Weights of a small GPT-style language model, trained from scratch on English Wikipedia: 15 layers, 4687 steps.
MLP neurons of a small language model. Each row is named by its layer, matrix (gate and up: input weights) and neuron, and shows model dimensions 80-335. Each number is 128 + 24 x the weight over its row's rms, rounded and kept within 0 to 255. Numbers have three digits each. A neuron's up and down rows have the sign that makes its largest values positive.
After each neuron's rows, "fires after" lists the tokens most often just before its 100 highest values on Wikipedia text that the model never trained on. A number after a token or word is its count.

L11.gate201:149101129145116107097143131128142126126139137146129091093095131107132116168132142132140076120118141090144111165169150108119104121143108158127115107113189141126088121157129142095122160135144149151171140154122120138152156117101160140083164148124127133149158145109101110107076128124145149127127129133134081149142142087095122125091103139119131137164168110119104126098094161104147173158156152148195122129105131100168124081119071136133150118115124096166134080151115097118105147105126100145170106115147121114127121161125099149099151160131133095107124128103154147140176111135155178104121148129158149152072100119124096180135173123086127170158142130103145131137142124100124144099157129124124096131123150154150138135164138095148131080120134139112186134162109117184129144132127134
L11.up201:112138140137180105161125147187144121126139160178174114139129193145151124165115105129138145154142118121088150151102111092158164136170107180168121137111145132139095173132148134137109142142129122122137191149182126166110163143126155094105094115144111097094106090128108120093135131125113135133150136176131127123102125124111116153131109135143105106166125106159129153147106141131117118126136115132132095127122158157066123139129093129106116142118077129149127113139114165092090131137168130173137142128130116143114078144114070161101099141106161109124103098066145155149152115119125147121140111175131132174156093112147166127100151101164091154107142145118149195126134154102131124088116188116130158143131163099099154156091112131121138116112111163121090105159144097129080130079144120
fires after: " the" 36, " a" 11, " of" 5, "," 5, " an" 4

L12.gate1107:183151134137113114166117106114182107135157118117162086089104169128142094094136146146134161126119121153133112084102176146144105100146089119089147149104175132153176112102102169143125124086144125129130151152138104150143177127113198140148158133119142125140121119128132156143123143120142153134118108164136118185140110092159112108089128160095125148178159119143103144151124129133094107137163112121104082119166128138122181141153120114125176118102114109101130109128111117110119125110107105170124159142156116143143111146128105185097139115166097112125140080138120154113130116153114114132103129154123147133090169104139104128137144143129157102097158113103135142162140085133118131120117101151144140127098125120118159140148154112075142101117108102110128131140111127101142098123139157
L12.up1107:144189123112120090129094091097182098159148106121112148126145149127155125154150062139111111120104138097116095132102109123145127136101132155139117123107112104111154094096112119114111108094109159180091131122170118128108113151129114123123138123082125144094125143155141150142080101132134146122157158178134159127111141110170127098118117130135153133069129128130148149117125128164140135165097097112159147125119181131149154136129103153130138097126136126112105114102133106094095140130065131141124164125133126173142119155119080143139141142140153191077096123129149160065141090158133126089087106154160129114157127170140109145159112125162142156114174109112155091132136091168117182116129133164087151123166160111097094101134148122141092100107078104140113119154111115158104153147154155
fires after: " |" 24, " on" 24, "|" 13, "\n" 11, "On" 7, " On" 6

L12.gate50:163106142115109102139169163127144098129167095151115122118130130147112124145118153128138131128111121068133091125166115109128126145116103137145126116082123094124151143139155091133145141127090105118126174149137127130166160077088092144125079149161119145154079134090110142131128128159138153113109132116140119150129118095109130141112150115098155164157177143154062096119121132131110137125099127133134155121148082091115144152140089130089153122075137116081137166089124119143092120142133147123111111106142174084108111169083147110086164118117119147138137129125104116111164083140167166133136102103141191128155121115130104147127146156084147126115089109198105143073148112135110186152102148085122092132075138174152143101168121112144126116089136107083187110114100128158153147107115137
L12.up50:159139111151135138138170142106146123159142105148110119162136147149153137154112148075127142145160127090137125132164084164126158108117099142109117139086146129144118118125159092136124113121138108102160136170150115157158156106103138123124133178149099143105123140146136148123139168117141103131127114141098112112084136142124137152164131102119114131122196151128103120121156141168162146103129102105154181115146113143064124138136128116060119164135131122142147111137124125128149128093117130126135121167122109157139152111153148104144135102121141152122133160175154124137142119138121106143140157154149136145111136158103110056128111123150124124128104147176118118111121126125101166170162155103113065145116181121156121116082148075099158129128122157073146111129095136157108141150118159
fires after: " |" 36, " T" 10, "," 6, " a" 5, "'s" 4, " and" 4

L9.gate14:173137086139136129121121150125144136135144118111167156121096140160105110135118117114106119130116168148066161103118144164168127168139067157104128110097112115132126136151128136181134144137117135113123142150138093122116119173077165171167147087145125129176133176126119075138105156106101170102137167130108147153113114187093118126124103164164134126156115142123135130101129163165131132144153101184137129095157141099150136138115119120179110136089108156121157127173134125114105121150120094131102098173142121106086124136117099155125122121138148135073117129113124150108172071128135103143126125112133143088108143101113102146110146086137106200084116135121135136122110077164114180137116099113134118139124119120118125129126086127128129165104107116094133117115115121132115143143094168
L9.up14:101119128121088149143111145135125135133193142147096121178146118097130098143137084158142105116103133129135185154135164143112190105106126117129128153121141136133142157131055119124107090090142129118111113128101146085166155141138115125126112118132113134138067140134108088142108131160120148097111096102133140144105164133125148128145157113124075104161134146165142108146103147112127145136165119113123091143133113129118134126116111117134178133116162108126110139137150086108167141145098118106130134146092114097069136113117148109137107119105151126119067108112126111093124182082165182113111129158132165156135135131125156141139187146162125094140112132162109155124106106143138090128107113114136134126115125102169113140095111123142077085171158136144126173139126149165106102150118137
fires after: "." 90, ")." 4, "\"." 4

L3.gate1260:154162095148105135141159111120113137165103077129139120141155115106124139116120121155194140127092099137077132167125138106150155113106167116102100137133093153139141092134114130138126147105101101148104118103153100152142139123143113091101156130147149139132168162105138110143104120124155174099134132122126147155136100117155111146136125139112081131139150159173112102136152142123094142119140148100086131098122105147128133162106118129137136154110173107149144136143174182129139151142128077152123106138150118118136151125085143107091119072122174115143141147119145175140177111117099121113115099150159117121113178145119119164115140140134096100135112160152163118103181151145094113146146145106121094102098109104142127122113156095137114130106141114127104169144142107119161135159078162
L3.up1260:177156122131146170132098160136123151160137118093116098121120143129114135161118149118141162183096113096098098142151134101173183140132123147098095135120107158154146083145123137113152134105153120129114114138147128110116141161146111146091170116115111101143150164134139083100132107076128160074120126120085137093122119102114118178100141123130100125116132089135093117130121131128090136154126159133152128080109117141108149103133180149150127167103125119179158129157135107142116121126127109142127114146139067138126129157129130122105138111123181110107158118080143137100132138115096106123161171107115118144114096119137131121133135113155111112134112159141131141068120124117114138106140091157110125150110162166128059087093173101091119120110156127140102146147126077151147130117150154
fires after: "\n" 39, "." 32

L11.gate139:099131161090137180178131118137148134126096115126124145107096134123194106130170097120113108122143157152122139155124154094131083134110141110133122126160092092168109100135145111105118140134109178125109115150117146155156089135115122154088153114133146125141143148121128153151129152129137099129122141134172135167136092102105135052113108107121152121156125116167102129137149132105119136129153109107195145094151148133150113114137095121117161128151141106146132124114156081160117141103126099144100167113112130093145114108109103142108135122133119132128088074109095157163153094119121163132132098140175150088088085147102114141129158144087131176094125125133119159181152094155088100146111138116109138118137141156125141097135153145149110124127104134102123142110120146143167137162134092
L11.up139:107106135149100177158125147126120108132124142143129130155156113143165071135116132115135097115135120106159119179143186095164123133147154065116116146127115114137118117106084132090136139166150133077139125160143120157133157154158112135111144139121139133141125165104145136108100161133146139107132130129159088149121116145118121119117142120133147163139098137178106150115114092083117137158175154108141123099125113100125140171136125162134101148162134117148138130119155121109165131122186131153145158087122127139147119160067157124104113135155163109149147104098103144122103122151079157118142127114145122108134101096116131146108106152090092125109120160084127137134152131112148088094122126139126148141144132102118127129152152154135180144133109093127127094121157102126127134157159137
fires after: "\n" 29, "." 23, "," 10

L11.gate656:116121141130139133138118156143144094131104114142144127124077147117137118172167124108102115109086163106081121158154148145156145143115111182096113145109155142138156125125134144195118106112109169100125118154155109109161129146132165146108161154163149173158148146108113107145128119116112135087152167141099113101124129124089136112105128120175156096169137151124087192137116156139123117132137123142137096155154115124157162132130118131160148162130118113111162140146122077127120142102131081114115107141125127106104108118060137111161091108136123107115096134127095120109139109064162125112108090118127151089127167121115121144179148089128117150108149131103142139143122120169123157116110120116107124097116115117137079112136120114160098142146171122149107109132100149146122112149093113
L11.up656:136144160158122114152126138139155091127098124123148144096115147105128104150162109116102136117092189109105105168156163138177160142145133168098108145107143143162130144136128132182134147120124135098130117123154112101141109127115173145121152140160170174157151174117109103123138135101115122099177155150079138120124136109097134118104112153167143121179127133143087158118118167138145138131132118137133078162173123110142169121139102104160136160132102123126187145139138105117127140130155094137126109157140121095103098155087122116135104130147118107104071152113089121109145123059171128128116080122138166112130152092117127149165150103104118125096138113135146117139126100166132158106107117111108127108131141117135090138119101137136082134151177116144079125105110144134123107113140116
fires after: "." 55, ")." 5, "\"." 5

L12.gate1103:148121113125130179143161114171128107100167129154104159141112141149159134135150164103157109119146163147127133103158118146129122130121146067110145139120122097070144062120101151130123111146090115124152086124129122164126126134104139177135154145117143114147142135114122138136106103105109175118134172142121091121133147120162127119118139140118125152127155116154066084110112122114133125102144118081116147153116110125187140134154118201121114158147151130135144155145127110126119152146130109115150129119074104154117165141140136128120143167115094121115163147093134133156126127143124130090127126148144168131115108116128099163148098151153114107144101153102116066119157128095105129101149117154145122135086096188100127111107147106092129102142092098185163138167143143126110125125110122
L12.up1103:140110107133163145106146121155122118166137107145153126116103097088124119160100084120106152108149114171101089168171097084180140170112112137130091135126113128124151140111153101099155113130142143115135146131146119119075170125111126147170139117108112110116099142128147110125106136074096088142141107124101086140128125125112125104130151090139140102132161119160132135134104091151124171109123165122175115210101105168122164092136131133154108163140126133131132144112134116115123119109144123112155144070127116143112109085082124137120115113120116121086093136102119121112082120081149141134105071147148153142139161149111160122084103112102083124119092141114149110132120101102095127092117092106123159128160150131106081172141117108121115161160124171119104104122160122118166095115105093
fires after: " |" 37, " " 14, "|" 10, " (" 5

L12.gate831:143096124145110120111114105115131148129111112123107107128117121081136101121120112112127095127148143138171125137135132075126094111083137131156116114088105129133136108119172119087169128152114127134136151115138171121112166138124157184126137177161153167152113162148115107114136110104178157096103114119124065095149102129135107097108144128125116145189141114114137132160138166127121136129197097133081121154156131122143127109131130131172136148115126099114136169131115070104143124150138120144153097123121101151138121152133134119120161136130138110123134128158140139148147091143137133146098143097145137153122137145100100094107113099146120156094129093162099121097168124109104166124118151133139103111107193098168114160116148101099089130121086144069160147132153138179175144080125140
L12.up831:149189075140142120098133158101140152097072155168114147128140152125112139150132071120163151104101119130110077112121126115117149134110100121150124123123180117132126139115135099140109097133138108130160108135111131136130163128118136138134152127131110106126071081104144120176163179134052102159143112117158091124141127171123147133152144145122101110114177103130138179131100142181175110133127131125095156088110175152158100155148110135085147137134130091123129121122116165141175123128139155115086120158101103108103129124127115120092145111102131126144138110163147160127108111145111116147124137139106119102148142127092150140155150081135149152158153100134142140155103161144143158112079123102106141169180120167149150118128168161144131136124141135166124126124100143105121123071119127
fires after: " |" 35, " was" 15, "," 7, " he" 6, ";" 5, " and" 4

L4.gate593:119161114148088161130186115104108113137175125130139146096156119123142105103071112110111172106107131151047111103102144120152147144105125141110103129148099118155130145116145135159146149124128129088146141114153083121136133128147112126144173147150105165175121164132151155129144109129136169121162145151093153141140130162062109099103167164125113139125152136121102138154157167104114128086120149168136088126132134100171161113134093134157116174075151108131161142133178115112128127153161130133140114110133138092127148157110132117116122139125143108155120166094179119146149156124163123156119117184200121115130140109133130138099162132139118155109064120121180117113144117138125154150150116122094109126102144125115126157136140130090119159152115134152126121116132090150118168171108125
L4.up593:142152139110114149120145142090114109111116126105112104127103149127154092079139118125107120134129108129068110151142129125109134157156116138086082167160126130137178134127154132132136138127123126101088156103116109078125137120162108156127134170128113141169115127140118127094128130132133152072139113123134137088138148160148108160135139108096101136126116148179120116151150110102104159151141158157136121205101138106173131101090080131144188148110121124149150150099149179120127108157194145128145132151153144150132109155105130151155125133150194170181118122116156120108121145096126148126152161166137115106109179129139115134133078149129160117089147154096150143103128140127129148097161108113108099155114121137139125127095132105136111121153121107150117152120104112135108113148116132
fires after: "\n" 60, "." 29

L11.gate334:163128133139134146168073156143113149175148138115082143104101127134118111131099124105167177138081144138129170125133135164158118131153155126129077125117131113136170162118154179154144142149120128140120134091161136154121130111135146137138122150154108113128164151092124132120141124116140108090110102127098147175105118119138128137176139143111160153151135114165159089104109166129117164132183139128081179080153136100131148147160132129100149105105157137095136161143174100136112147157129141118095113075089136095123121106142149114131096113134155152096139119147133106153158102122124142177140090151158138121115072099125113135152132150095116137111139113147101181102131139103144157148100160152109162152195105157132103128148119121146092108132095120141119160164115077143143102134087133
L11.up334:132121169091160142166087150097123100140156103079136134120151104156093135152170144104120121113123099170108126117109131154148110122150124157102104150115122079125144148186145169165088153162138118119106158129131159173111193106121118105091134115129146150153144157120112143142128135095105134103136114111135128109123100098135109139166117085152122134112104162127120122128095128107086130159131135112150150085143098080131173120150133088113111133124117131124149140094123129158128141119128134146113153101090175153134113165119114158115124124156131141144165136154136140117182147146113115127153129122130098133139164139114128128116123148123101142143160091142095135121144118084116178159135121163136117158164080151160133145100150103143136148155139110144121136106127152129135159169128120
fires after: "\n" 28, "," 16, "." 10, " and" 7, " but" 4

L4.gate672:168101078133120147130149112122130127096137141094129126127127166140142098145136139094162138136134085133118113145131107127160150079097135107111121164121078134131118132135088135160132116131160124126153109134152145138149163126165084146062128109126128124153142102132169112131117154083165199146129136185187101133099137139139134156124126131099072133155172158120102172136135139108057150125093126052137100135113107126165146154135140097136132086111113143206089117125138122125157110127163112126135112121124118115135128152158129093170129105136114135141135134104122121129127103098123148126082145121129137155158120121116132116111098140167120130106148101157149136109132150142107123096139098175124093123159119099164143127124129142135110131135080122096142094109161088178150111148093155
L4.up672:125126123144127142151133119144157142166132108131126114135119125120151079147127107136140146097107129147125125094122156132138128116103097150100155137116119145126114075107158135120100106155105129137093097170093142143151158091127071094129122058117109085143146166109106106122144130125126127110093115153115121155154104155145098146117134089146105124146124086113124112085116142113106109102152111117106144120097151133143123120119130079171099145143130111123138097125120158152104106134119117142119126128167113104136102138114127148144133117130128137101147158167106126110086108152131130141159141133153104101106166094107127169119104118095068169090118121149168153130123126128148104095124108133101105102154156133176136136145143108129150185094082119130124116122132144140123129123119166
fires after: "\n" 64

L12.gate680:176156124151120122114096138081111107116148097141142142132149121139132111122147201109128102113115123115112106161145131131150118161086132156144129142105120135105132147144098138157118170102125122151148095094136116120112101132129117132129118092123125135089154170097101106152138124187108126141127117149032129122139133104122122115120158144129128121135143098106188144140124100142112138115106147127098087068125088127135140120150122122142112143107171124101101136162122150150105146147097153136099078151121119092115117111171131156135127097106183080130110147122153156139099136136118133146110141185127142128136119136151123137134129125122107117127152115129117115131110124193083113132150118108119153129117147153166157130104119106082098148109130064166151134148104093153155118139181152
L12.up680:105116110128101139147102145127145116089120135130164095149126109077115090126154130159124125123083079145150144135095106121117124124141135108108106144164118087103094157105123142084157134124128101132113140110075131151124157120154147139120173102103118128136137068109123162179111159172076156126140116162137161126115094146128133132128123104107100126118107137157119133127141067137146127121136121121123163158077114148153096148098169157112100129176140139118091134116109104106119171160116108137134132108146103122133156105133126142163115103085175171085136134114116130105108129144108110161133159145154154140115193135149139101098094140142097143192118119130145131137136131110120094129134133135125160120166126154123163119110165138119125073145114128103173145149191169124140140163138156
fires after: "." 55, " " 9, " ===" 7

L3.gate116:149187155097141131138139141115133138114148143136095108140079176124128198058129166121148153111117127144149118112138131114119178128109144059136108131125139142099157127136061086136110201131102137117200136099125107164094139118134094122103112113133139127134103124144147113137099141125089115161122153105069104102086113097150095121144156134154153127116142132096143161139104097141086141095130155134111122123104148136135148141099124193130116127113122116099108145126107132094144136127099154188140148147097106109160123126127126126140124149129141136138152146048114206120157141129117131116076113154150123158126146112114112080105121116143093135155141092120117182140149110121136104106158098113130153113129114131146121134128115157126120113109132131136175140171140118129117147163156104
L3.up116:174128103102114137105168131137130115123125109155133162100141100168108167177104145135113086139124104123095143169140117116141141123146130152142125121166101111111109068147141177151134131115124102138126137173142115140167071139134157140100164114119116118133122092099134153146108105136138124106139120136136130154130167141132126147097138166117107114111109125142130100107094141127132161114086136090125141198125120177116196118116163151141150207133132142121136126124155091167127097146124149091108113099152098057059151103159075138128091070090111122148133128162125129166106099152141124097098076169154166154107109139108107126129140125129087139148086102150129139153091155096153113107101176134154136159102120125091133141142101105144109164110124124117136088130166130166130117120085131
fires after: " " 78

L4.gate558:144146106152102129136171117098141146124120137152116155145138137124142140111114130142126138130151105181122137157125083110162094119134146153118138147187109132141115123170116127103131127158115136124103124125154131140088117120128102156109154090161158129138093170123155136118117147124145160170135123144138136128168127130130092118073139123127126213209131135138125158148159116141112112100104127134125072140154087080172128152151097121142133099131102123160148119152122117122107134110164098129131121114128129111096132124085126089120177078126122151119140152078117139133144135164121150150103081127152125128142114124093119132160165137116126113111095120156147112130143160163085168112072077136139128138152143142178131130138170146138094131098076100132125096143099117129169105137100093
L4.up558:152170134113110144142143158102133121129147132123167171161106128154134147174108127130137117136152133149132130121137109145135145147163170130110171133170136163121157125147117138110161149114160126109145109157149159130138166134146127153152135151155157118091162147116138132112148134137161149187143108141126086080101112108120142091110122069116115147163145092166097180120152132114087124130094101148133124099133110165090137140150137133145070136153128107158130126152124111141131111126134086108156070155181127083131088143113129087126132109119099156106162121111149152148121109175091150123108119118118078147113116135141145125153160135151103118101116145111163143126118129118134123129110087130170131132139120155163074148131120164130116178106110110147090105164171105103146112134120092
fires after: "." 60, "\n" 13

L11.gate570:136165150124134114099119104108098110171116101121090134090102103095096167102197120150118124122106138146141161147142145100108113131116167149121117138132162092132147114108127136087132167146109097129076142075110141126143118105138156118144159136125114130102134122117117099116107146152139108123138134142099122220138133121171140111138112142085152178143136136110104094117110121084155145125146100114122129140109140102128175135182097168151134132118158152136134134118112122156115155133126106138097124096125169109139147134109129172124166132133136096164119157136122153099151114147127127158121138141150125109130149094118104106166137113119132111114138101112106123157150125152124133106129137115107146124136125113135135148104158107087137107112126126125156137145109105120117136122136101
L11.up570:099129178123150149157103124099129103152135093110150138131172109113113131145087169150133080142130136132133127128096139140152085133121114148136129125127127119132108067125133156151133137154150153126088143082097153088124110096143108183093181076091143144122176153157122127104124120111114166159156100139140148099162135150086104125119134145131136118096137123105164106115168104115146091149138139127139140091155138100160131130126107111073136147120137135164111114124092156124177099112136097109120145123156152102090146163115155106119115139082165101132144134124117108111105123149144120124138114130111130176156149134109128144122148119129105106171152090132152119106108148119116128195145124117116108156119163168184128158129152124176112126124155155194093128141110130104148110084076140
fires after: "\n" 37, "." 12, " ==" 5, "==" 5, " by" 4

L12.gate655:111179136144115160101086092122171112134123119157105100112100129107150124138156161131145120112108153159095134098163153123101112125106164138118112103105125148133132073122136112109134112163080130165128108149142135100118124093131103148093136124136144174140108159160111104109109141147126133139109105147089109133110180103137137108201133161121137150137112123103078135105161098135130112133143108171116078121133115119125156170115097131095122115120136123118142145125154169114125140122117108151102138128128164120113123183132143156121137102130130106130138198084141186126111124127111200117109142161128121136141118131096075173113150165113121089139146063145110129135123121114108149158098140120132150127111159120104140157116155094096114078155107136142139126137123103110113119117119139
L12.up655:147157100184146112052088105134133146152119130141120080130140131123110146127124153133167102146101140151120151128126124115094146124148179092111120124149105135173108078131148064093165118130106129152124120111128125097110124132094073109059161143104138132112125138184144135112121105146102132132125100132121119083070111147119139105159144119134100121093116151104113086118158095083115122126171127152109119083167134138145116149154124132125073144137123133171168129124174120153115096133140122127115124134158168117128151151181125167142136111141171125167111164110130143109138141157111142120112125063131114102149175145094134133099121157122074093139162116132116113154117161108149158109080165096146150167123130146107113123128150108126097075103098145133123102116137151112121122102124118
fires after: "\n" 23, "-" 14, " (" 11, " \"" 8, "." 4, " the" 4

L11.gate712:134071105129120171124118115173113113127198102156110073142099114171141125095142168117120123115141138147128131111121146139167153089120171095132143130097176123112196125163103147121128120152135130165148139122174114147112097096124153125116115177133103141155145097131144091108074126121130154126173144186124104108143099145148129114091097113101130130145120132111100112121079154135087123120115194135124123152141094128120131102096139167103153134136137146121098136157129130109107146109131084170133129133149113129105124156115126110149117097170124118138124184142124185086131086094136144111116116127127142102125147117136111123103090114118123119114150125170161134115153133119154163102093105107147103111133090115121157098143144119106110141138139119134139093114138116148116138144152146
L11.up712:111113121132114097123112126154114088065105153115141180147113104129141158170144120099121136114128157142129139130158081137126129163115149156086173112136088151074109133146118158138145141161083089122165116113094160152114117163101158154164160159177126127155159112145096134169101107129151145110104153172103144137114104098140094130119173141136128130145142160094109141116129109115147126130118141103056127109137139102165173155114192118149117170158183125159122128167102155105125141120137079160084133135145131099112145142147121103108110142114111156100156128140115140125130112099125114149140120134130122120170110128132117126155150094152117139122112098128151154101124180120109142123132107125126100113114140135149132151123106134141153145115148151133138105140143107125167121099160097
fires after: "\n" 62, " has" 9, "-" 7, " " 5

L9.gate436:123116126102137136155116118118159136176108136112154124126143138100148152107129143159107146160133132161115147152137135145133102155123149124124112111134114093092139109118111119099101123134103116096093157120126124155093150111107145180174166157127093130114196096104102117097120131153104155102122153103143138145091127157134125111134161163109135117106105178105113118132104100160097087135121115122101126158106112095107127141118148159109138127091120125087109151090114089131162146137148109095136120095101091152079123161118136071136144130121140157090129146115109115107166114123129192098121120145109115143141115105123095135126173140134107138136164135143156174168155100151130137130143115138106096104152140151164122068095101163107105095102133102131157104115155160138117130125109129
L9.up436:105176163136133115167164129120114115117115108128159132112118148102151135101169130141088094087123125169108097145102177132152118130131097117114114119107128131153085099093103104120131158092158155144102147107111101127125116105150163117139152126129129138131136114156130153072124124131108139105147124129161154130162080080111114127117115128132155156120136141161127118128098077128135123116103143161126136124139127147166210157097154104145121151164102105161114125106124090154057148122131156129145114115127109163148078136122091121138127093120135143123137162137135158138150112172129142118115150141114159099111134162122072102181113117109086153090138106108137125152125145160127082142125161158150141128108137126112155128157132140133106144098109127122166143189131114087143172094098109
fires after: " |" 25, " Ar" 8, " " 8, " 2000" 6, " 2022" 5, "|" 4

L12.gate1032:131128147092128113155124175089158112127102118126150153127105140085168083089098100130103101171151138159096089149149159096149157138102127123123123092132125139144147148134150140165115102120104124150121147170122127146134077068086114183111090119141157176126151102101110142192131143134120117141168116131119132164128128148131174112141132105108119143123104164118100107133092174126107128140132089177107102152133109112144118175141138133089122125110144134109179150125131140205129153115101126154100107163112190161132140116122105135148125124108121127100143119142112126092137133132148133154105119139117177135111103129150113167137091122146133115072153154131079148138136139171125149103139106104126150065089146156143122115109168107066101137159116163167139124110073156145137112157096147
L12.up1032:142159124118098120151099069131142133138111167112154107142155127116130168165169126101142116144109112143127121108124172106128120087120112172144179103103097126091146149122133106128156116193140158145127087107163132122133108122138092165117081099158116135115147138114137172156149141122139103114140168148139134125122104099131129147150126093132148138137100164120158113106147161103126107139133098179146161148102169128138151124144055095089123115102110102098129111096132118136171135138099163132137151167133135137145128135128104075107144130133138150133099110103115163178122121117146134125138136152156149073147112125112081179154133140146113132087129146124116101156153126149083109101111109135123113139167129092106171126136139101108162108113129110131182185123159132154087128126166144
fires after: "|" 52, " |" 19, "\n" 7, ";" 4

L12.gate881:108100149156143122116163114110144131112138086106119114148104100110132114148134156077110101134131177140157082143133146125116165134113116124153135095126148145123101151126096137120147160129149116125142069125106160129122099121161113110155137142102164142169130144136135117149132126135143165097163186113143137119151132159143167131099105163096132157122107121107126158138159107157110132189104126121135157112113114124172160141118081157137135137132097117120124171121103119097152162164123070127149135118131169139128149121134117078129149085103093133115114097134112133122106137101139137146096148082143124110145105129134089135151132129121120126159134107098112118148155100146156135105117124173113101145112108118109108143120161100107139112191078106118079146123162123168145126126080117
L12.up881:109117177156122114122130139111116170124099103132102136100105130104148129075122101163112116133128139140118113159119145114134122137155082105139099187141121152118122137166145138072142148152128092083143146136114109079138165152130112161116142099105088120140139123137113140101066141095129144116160126111174150142115185184079124093142110091080108138123142138170125135176128159184143137140094186130128117142120119148132173133136078112157126143133085140140114124097121116134119122161110120082139110095155138106135094091159129096127126107178143112123119108122092108135125131155095142129137136104082134129093151150122141147178174094116116121094127122093158103146133126139135093127152107152170150129129158101125101136135152163132091109140156108134132159116132184168127137125126094
fires after: " |" 43, "|" 7

L11.gate997:092115127124111152148142151147104114115162139119164112143095121122138128125089126151133094157096117164139111136121075155118111109135140123154120138166140116127116148143162129136130096123135112162138133164104123089108104065115067130138143147124115114087110110110074134140145105141118138119068153099139164087142109150118120122112139104075155108123115163075097137100116098117164145143160103101146147115128147094098173155132109139161118098099117131095164142111127137150138147137100116115162128148170135136145107156131098134116123101121123090119137130141090116097109133145152107130139121114131149122130092126163132105150079108129141130130103136085093104136105119171131141111088132108098145075130091135149157164113132133123154055097111092134116094122163167147120119102096107
L11.up997:122106141158156112117147159142191132127115086158164090119152122093153116102139139104108084109129142127120129139137121112182106120134139112147126122100130144143118121119116141106132114126203099107113109153137138126113149184117141131111114121124080106121154166119114137135084134164145109099109177186127133146136145194161126116131112163101141133120213125174137137118088165106112123142126139140151112143116128111101104078101139138158136090115154101129123126103100111091129152130121134095124134125128137133103089138128116114141142125137097106177141123150123119112128086123083120131155153110147158148112137120116099148150159102095120118105121150083108082143124101085147149101122082178144113144080191131134125126157113109147127167147177147100156102146186106110124103157143108
fires after: " |" 64, " in" 4

L12.gate419:145158142078132144097189146100192111125126123147174082116114130103136147126143181119118095106100129141154131175137110137166113120114122105124084086122154128103159133083136088110116094139174132142140162098139119134151114130087170167132156150145129152158157132107168113176113109149133132128144122157130130149149137110140114114147094185157133132127072064154092139119152092140144089149142119102115154152117126147136124134131147153109101133124123096133120129123108090126118138115095119116178135143114105111094130107133123160109145122106124123109141125139136158120111088144113104115084068149132148095102125140145113134124133098096151105107143153134167105153169071072107143079140097126133129134133118115142137157114124103105132105138119141130096165141141126140144107139135114
L12.up419:103110159164150069073134155133185118124099117147127119131041145116166143104111096148109126152159134116141139132062130105090125122152114125137133129079116130156132126131125134061144111114130141102139145121121120117126145128129116150122152175117092140110133143113113114108128139102156116131158077126119113167151075133127136118094125104112105137096149091122082156144131108135149120146145132116121153101116075137127160163164125139139086141121110136084117097119136136139121122103158135135124171108126111136116138153152119135124126147150173100108127127150110096167120132140147136145122157143114153118123122113105095124164095079133128147132108137160117105140146160148142104100165091147097120107103123123102137165090086166145142143125117174158142150125105135171103144127093092
fires after: " |" 46, " " 12, "|" 4, " ±%" 4

L4.gate1306:175160108174093102129133106136116151143139148130133168109113171121103109098102121118135162155108165181138130110111147106147090127114178141150139147131066114128150130117102106133162143103167171141140119100140086131154117123153130145091139122110100114115148147129143166164116153161126140170164128142146115101109099158099150109118089093088110138161127134111126159154149141167140145115127116130113126075113123129164147140123076128120134140138119155120158100141167124148146131168159117119094120165151100136116051137114186110094119126109127124146123079165072187134144133148138155114095118131102172149079122109156144116128123129103152125096127143093133110126114154109139157158071142172158122124150094086151106122164146148133124151127118092121106153136094138174112131115099113
L4.up1306:100150113120112146130143147140155101109117156154141162147089107124150147108175157126134105149094156163111133121102116117145117140049178137115120113136141091134174138151085119115108149102148153191117102121167131136133138135130150130101145139121111139139118173144149124115092182139142159143151085123152148117102124149102125139144163108130123168136114117158127174131197081136146170085138127131133108115126115139106140143143112145148116134137092118094158132097154146135133137101128120153128133156147130141136100126086127116075167110139122106173126102102140156114145135152101171144143135152151162146149108132119118187116159128135125099120152139111131067110150123144063141117103145135131128119161102094149129149145096123137136150157125111123133136172106120096094147123103115
fires after: "." 66, "," 8, "\n" 6

L3.gate134:136140099173102151146150083142134126123122113147140113166076185123155127096122104115157153125139146153117103098133117126142125080112166094114149143120110139111152147158073163172132132111107164149094129130119132133119131124118099092092174121126148146142130132102172144176111106124135190141141095145142125099135146127127112112090160146080123156129122146163109188116155123111102169111115163098114126104106143110119139149129111160113091162113127132128151153155145117128172128115137092131162131137130093091098151130126166123126156124120149145108152197109102164119137093124133117119105124143142106120107125146154116145095158108107121150159115101140133139169167129141096153108124106157101110099089088118120124120138166167121120133157110112112130096187137108173110139171122159
L3.up134:117196123144101087090178129132109159140099134132099140105123128099114122117097114139092125151155115103160126146140149129143115149085152115120108107138119157149125165115108132090191128145132135125111133121129102141171147140191108136127141089130114145108165165117115102096130175130136131141171103146104176126136168127094109110144149095088103114110117165153137093114130156138127119157129105161118101109131108142149055120139083131159154120162132161133164146106174167129151150112130181148103129123150156108105127135104163138098135116126156125156124114132133142104159111139144131123121124165089127134140146149133139098133144118133150087123134150093108139153124134154145155088118141145133119120145171126168089133127105141155157126135136104130074139162057099122126105150148064
fires after: "." 39, "\n" 31, " =" 19, ")" 4